python train.py --n_layer=20 --d_model=192 --n_head=6 --n_kv_head=1 --head_dim=32 --d_mlp=384 --vocab_size=512 --activation="swiglu" --norm="rmsnorm" --norm_place="pre" --norm_eps=1e-05 --positions="rope" --rope_base=27000.0 --rope_fraction=1.0 --qk_norm=false --attn_scale=0.177 --bias="none" --tie_embeddings=false --parallel_block=false --init="uniform" --init_std_qkv=0.0474 --init_std_o=0.0588 --init_std_up=0.0678 --init_std_down=0.0678 --optimizer="muon_hyperball" --lr=0.00839 --lr_mult_qkv=0.4 --lr_mult_o=1.35 --beta1=0.95 --lr_head=0.0075 --grad_clip=2.0 --warmup_steps=200 --schedule="wsd" --decay_fraction=1.0 --decay_shape="pow" --final_lr_fraction=0.1 --batch_tokens=65536 --seq_len=1024 --doc_mask=true --train_tokens=284100000 --steps=4336 --dataset="wikipedia_en"
MLP neurons of a small language model. Each row is named by its layer, matrix (gate and up: input weights) and neuron, and shows model dimensions 64-191. Each number is 128 + 24 x the weight over its row's rms, rounded and kept within 0 to 255. Numbers have three digits each. A neuron's up and down rows have the sign that makes its largest values positive.
After each neuron's rows, "fires after" lists the tokens most often just before its 100 highest values on Wikipedia text that the model never trained on.

L11.gate38:130161134163116159091130138121117104085072081127120164114090132140120099140134142130114117133150115127119172094141159128140180084115124172136133161101068103123152105098122140106105128135091147146081149111145145140123107159145129105113145126148126149172088120133117126151135139133133084133156158117136168128127106196101161111141055104112127146139106143121115126116121140114082116121133
L11.up38:134092161092114128129147158090129103151119130139129169095106127120112163134097096117110113105125166109128154122215101114119123091133099174083139085146146137127155093175099112137116104159094116128170080145078138122148106126124113125113127140151096137139116130105136138134177142147133093117148118129133128144125113148145144102133140134111151131079109137099102138185175143105138129132126
fires after: " k", " N", " n", "j", "m"

L6.gate87:121200116094117118074130158130121083109104139135123100150134149138133135131140120147138146114082099089142146152111160104108143121126124107102125094153105100094123151123132108136128127180146093141116095131148120168122146100118146128170125185107105127093119149119092118144129185127129117118144120095124140170100149156110127134122128106130133147104075116160116100109127142112123114163152
L6.up87:155162165159190149142127121112145122151133119119171131119134134147114119126127114089126147124125094097157100113138144111126101105095124105122101133137098116141078143125159123122163149175133116128091115138122160116153166092138133155166159146123103125105135157157141081178144146144098096156122122167090142159118110152136178090112142133106089162121163137103114085127143133161110133164120
fires after: "or", "e", "ag", " h", "er", "\""

L5.gate162:135129112112081126130155139120178157127092133146138213138144133140162100121141120121155165123115145102104126108089122115113099157152085108101134111210112129110167110133188156155089121071141119159151144120117130113106149125158156088108089158154090097152127138130121110117095117123099162133144147104122114150100137094071135093133133135147137172125148150134086087136139128119130128128119
L5.up162:124141152111176148126130130122146178101091136132120132153142148091168136113161114110148142108146138127162141106133118159117144079111127122110097149134157140146146113140160142113136092154132146099116153167120134166130172120125172101140115168122094147100120122166165071088111133099135133128108106137145136156128141142106127145122127107133048098134110153132121101096153091092134151112108
fires after: ".", " |", "-", " of", ":"

L16.gate332:120134166125165130158173163135145118093121127139150134135075100175128143106120109122163160124105136124134119139096125142087103132138122144160133127116156137135126109085168155133183073134158145105131126148083153059153147156152105101136103160126056084122127084148104156128142096130125167114069144120129161122112143115147117118120122153149121169129148103118093141116129157120118121134144
L16.up332:135167136142126145165142094119152102076151098142136105124124110118148146102168090147144132119144114134112117094113042123200108111126090128141119143140148147082146112120142119095131164159142109129148111084137124136090131123117130121151126117148090176133126123120112084104152131142131108155135118121109096100114142138097144154123124120157121167124144126104122174108127096109118136121128
fires after: " s", " |", " p", " the", " of", "ed"

L5.gate54:146110132107122137098111125102085111167162139141122160124143149169140141135107133123125105161140087149142111109096145120117085086127130133141117126095123146159096126165152148150145140174136110108116100162156115151144132186123161169125141139130151118139151173113110154110143127096081115086147130122140111162112124141132134161129159096090159156144106148134127128112094101114187133088139
L5.up54:129114122122098162086099150148101133123143137111132148107125169081121120109136145154158127135114097119154107092135136118108087121106142124164097145133136109125100123151124148166135116166145072164113084137150118140128131165132138156118134139131168139122155150165121140109128125101100118113122173089143112142136088132153154168128119108147113142134111131156089118088088140194143086124107
fires after: " A", " s", " d", " S"

L13.gate201:134149104123139136132099112132118116105122147124137118123151109131117083134164156118142140141121135169157150125156092141087109150103117116156113160125083094110147151154191136123124148107110126125128144149143138136127103129122120081138131136153126169129138124121119138135136139111136132183170102147132092133118133111155173113101128095116099154133101118124147108112117114149176117129139
L13.up201:118106114110150115148115174118129159125162127161145078083156122133092142111071133113129108149103147102135130132130101110158143159154095166094142160133122169119200122076101099146142166141100190166138114108139131160133103131155118124146140123142122135096169119136149161107115121094124148154130160138138103120130128098122153121164147075108104146146113141127172128104165118101138106141143
fires after: " al", " t", "u", "t"

L13.gate88:133122142131115104113095107145113168113123134120108159109120111150159100186105145147115104143158109116117096139102143115105113104112121126106150114151116082151146098124155093147140128136109149146149135144123159090114156136141126139131119092140175112103136145109146155128156172093138131145166122101195104092147139113140153102130168109123102201115143106127142095108117134115155100157094
L13.up88:146119067135131128122109104126172108135110123138110138105146145103089108171120153122158157080099130136088111124141129097113089124168098155120164154110127141114103099119123150122133125138108165113182105161123097135085139112158138100155121088127141143133143179099148162147141117137105147120131137135097121133128116113129087103082126126083137122128129121129114103141116149147123139140119
fires after: " s", " S", " at", " to", " and"

L9.gate225:113115074122118108146083138124113131121138130167104147142137119131103117119084145133119096129190100133134095132168128154092113140141171095157148102106101125130152142150138106107163082099102125147133147106108116131131124149151093124139145122148114152120062083128128133096099153153111115117121098110113120118130117078105096098139133112092142152105143111117075116152111134175112149155158
L9.up225:156145125128132147138111085132125123107147097155143133117122127086118157091138129113160113140147145137108112123136169122136116112139121139094095131124149081075104091155143138070100141139154117146142104127117114151095112139116124086150112102130078124115091123097140112167145136157144141111094152157139142150145109152147138153143120118119145136089146119183090104087107124137162114090159
fires after: "r", "um", "em", "m", "f", "os"

L16.gate263:100126147124164165143161134127152101103060148145152149116111109125142106161174155145159121127190155114138123095119146139117114153127148135132172147137141173160147135095139138137102092164115135123120149155137122127139131144136154067083099153113110078126178115138099153127156122130129123105129156111102136166169099125139108119125135147083128145150108123101113138077122102090095121151128
L16.up263:124161147131120142137155152123105162119166156164163081173133083152153141166111145128149165105109143103134113139140122178143109109130113153104124146071116094107152104109152153147141099179117189137117128163108133087142128101145113118172143153101110166128115158156163136148099115112133099155132120119121143122151148084124118096164101120137119180131171107123127150159125165129155141162123
fires after: " p", " P", " the", "P", "p", "ran"

L15.gate318:182114082135147116145152129115097102147156135133131093109118092081133127157122158138115115112108120127166165146113128123163155108114146111138156096132172135111122112121115126158112079098134136151143141128154087149133112129135149139151113147164148116142157127101140119124089126137093121121125098131130161126118119107130151103154128127147121095154114099119111129126138104159099150162094
L15.up318:109169150124146107120134146136157141098101142131144141156119131125156075127116124153117146186080118120111151146167135073113116134114127113138129154132093119117128157159143127119143139124114085123153094120149139107112152104160133112167088182135140134114108082147128136082102124109139150123131094122063146095133094129110078119104137136116167148103125106165138144123114109142176142106160
fires after: " st", " St", "t", "r", "l", " s"

L7.gate111:156126154153128148142088096138119078145160165174121106151121152122142163131161110128126137142116108092134147161125114124123096097143105123100177128132149196128133110173103120169127099117095106102090166119145135140145116144138125112110114142133127115130142115137105084107151138091128144113146168133113105134154138131124113101194145143142119113149136129131129127101132149134141144086140
L7.up111:138181138151086125145098152185120089108136121130113121126090138127138117112120145109101178126065136084100139126140140082105095127133122148132124121092105130145173147129107166146138144148099124083121151097146145141152095100156161162122103124119110089131176154131151124109124111110175122118124097125138110130122093116109137076092110125089158104120102125164136128133171134115127128115106
fires after: "t", "l", "h", "av", "iv"

L7.gate265:149132121110129108134120156126135185145111139118111070127153141125138189121167144139111123139129131126098134130081116138107107151147142093089156138119138128103123094183131090128125100133124115125107163136124106097119120168129130134172142150157158112133128140118143115100148087120117149129118124130161172086113098166104086103096117094136071143129080116134121141105159123111120137165101
L7.up265:128174156113134138116109117161110140132162127182131095145174133114164125131102128148128114153148110145105132109143128080169146121125112075129149128127120156140115132171123081160113102101131118124122081143131150135143150171121128138166092115167142126077103098110144098139123175081146139152168133129086171124161093151152163124123128106084143109128085120130121141161118138075131137105149
fires after: "s", " c", "c", "ic", " s"

L4.gate36:097131111109127117091153149135078167115106093136082160138119132101130126137113112136114135142131143137117138128086112163099136125185186110114146174157128181116125122110126127116166054100124120099136132155161095144133166140150147140152103100154121145108118156137140144116160148155121136109088107058145121126151119148114118120121115119134123150107114141139115162062150126122115133135152
L4.up36:148133124121188133119076119115128092142110129120111159104115104120071115127084202153116130104140148179125134064125162105134131128129144103133137126149150114109104121165128127126142074132103141142151125140127137124095117156123142128165106138132108192130120165144158151125120118097150098128114097158152124122175104155138119142119155114092153143120114128131061131130105136134087122115147
fires after: " S", " s", "m"

L10.gate152:143150161125137098117102091114122144144151168168168145129157104187079178131177129097109131099136165112149134159124139139125111158131149140133139097140151102137105155088133112156114139151132148105116140125156100130165101139178155149120095104099085129115122136137102101138120150136129133114161110109094173139145141071098149145111162128135097150111112083120093134136158115163093140146128
L10.up152:165114084139147133093134087136148125139088159109168141155101096175102122163125138127137097125131120157165119147141134122136143115140068117084146091143127111101120093108171124143107120161167143103144139128149096109145101123139121169098117129148090149088135103184154086168132127117136094127161130137160115125099165149167104139130132113124104126098098131160134131125121128135116093127129
fires after: "e", "as", "n", "ou", " a"

L6.gate214:124165145126189177138099108129164172134117162126147136164113109128102102162126131123128129140155137154138126134137141132169091125165165124164131117135140153110120101128137114095124134133101182120134144172145113116131123171117146148136104132096115192130135117104102136156158171175139146163149101151138114132130124168105159183122142108095141096113102102150097170126150112112112128097111
L6.up214:143104109158147097124120104134137124130160130122146154131124095127086147183170142141136127175126115155111117137160143138144147125102119101167176159132121149138143131151094148050118128141144136109153116126130125131123105117157165123135174164171100135078148086123082120134172148146110115103131106124130158167161160158126147126074134149125126149165117099129104151128133145135117116103140
fires after: "in", " N", "am", "n", "ip", "as"

L3.gate330:128121140138167143099155108105137087144123113145130155107126154092098122114147155161125129081132157138097164145131120113122106169112146119112142127116132148115120133131112132086089116124163154122130116134153107199113130108139160111118073096169118139173111100118084139120125119108099135134145158117128119107063148132181160122090120121147093193147091130154174125117125091101151102108170
L3.up330:137132097130140128123167110142146145176090114126134112101125100116113136124140094082078149098125139180144147096113075086137132164161137127133112130123135189150108130142100167134142128082095145114127132165198088105147077126158154158116141125097108138127139115144126161127148138092109146154131131117108123160116126114119098103109154120150071096123128130107125115128137144121134110137113
fires after: " t", "et", " T"

L4.gate128:133073141153132101126126095145103142130157147125116112173137096158112126129132182135152153158108095159167122115136090129135112128164145140143146088099084189153099099092096156150137107125117136077135110113158133073121129122114153162134128143144140142094121134082094156144091129100138131107128104086089140129096157102099116117143116188132130169129173113107113123139137117118114140129131
L4.up128:122059112121098105105110122127115136148153138141093115154144137123117137149121151169134124147119160135134102141094086131144146129128140149140183109139063162132088097148104142147135086102101133101128156144128134146153116090139143116102133152131142127151122149113103123135102145100130155114147110090093101146103143123145148105139142121093126191140162150119140087139154164114091078138137
fires after: " h", "ur", "av", "l", "s"

L2.gate202:180132120118140106114150125128118130137117142157136136144199151158150134140149135124131140114118116155126140165126148120088131103159158133116126140169109125132174125142134135130131112200158155117145164095154125118109160098106139101152135161148126106123085123148124139126135147096134116121171139126143161122155115123129115107157147130150109126164108138134155129153194139098071126088140
L2.up202:153149159092116150108145121160114134171132114071133132097141113147162127103167124101149170122149113128155125137161131103108118099126135125159114167103101119104148130143114129167122153181094135077114119068121144128138152131153146113163137171151104116090159127145134130124150142092111115140139154159120148111139141135083174177132142148103136121127159091129156108175175156095106140129131
fires after: "as", "e", "ad", " h", " |", " a"

L3.gate173:174098118085134092138107115157101169108136129170136131125120140120167167086112164140149137130147122138119117121085152103122072166123155148117091102065089157133101139145123106160187134127086097147134106168140099117128100131148124108123125112112124108179122145075118174162132167121104139126142118164129146135152140155121116151162138110151140127115112117149110123119120167128127143129139
L3.up173:106095089079120085102121149135112126139131123096120139101097144125179160069094109077147162158157118119164121138096129108108125156124142075125129115106110140138105140153115084114145137133130115123120117134104160119128135124138111176129176137144115094132141141092132163128131124134106124117128186120109108145120114149125114115118161093102123065112089153110103159127105110136090131095121
fires after: " ", "l", "p", " s", " d", " v"

L10.gate1:122146135117139105091120105133138092123146096129111106154114105134093122085164126120113125098126144123108170124125135091145071145125106114143074102149070142122147142115123134124107168107128120123130149135083098094134117139147125137106122102114091149157131137166085123162130109131143107183115112131142188118158169102110120135126092159143132181110090148097105128129105112109138155114123
L10.up1:089101115119115158104170156142112117141120181094108114167166176113126087135177163105140102120160112104129152128096113129124112116164117150122145137122135127153142107152098136169104095120143151108170159098106148120148094129120099136109138119125162148103138091143085113176150110112161131118127113143123166122143170140146103089129125143135120121143106111153151106131078110108161167147123
fires after: "ou", "ity", "p", "as", " or", "ar"

L7.gate339:127099156123140115128116122150104092137132142173132111151090116150104112129147111161150149135133125110108114138046103128128118124173156099152144117114147150163136167162116133119134120126111111145107114122144096116090140113144111130121135178167168110147114120085129167121114136154118105090095122092117110100156154087147137108162139150113136136097074120149148137120146166165109091145117
L7.up339:104121089123115125200107098147122123163091092154143155128126111107106106117103098148119165151148127148152138109095129118130120132135154112098148106079113118126103162212116109156180139085127131127160105147119143142077137121135138151121157154086106123164134140157150167086122119097137141081146126137117144142143121100121101124138129182142125153093125105154104118117134140112153140104099
fires after: "b", "r", "s", "os"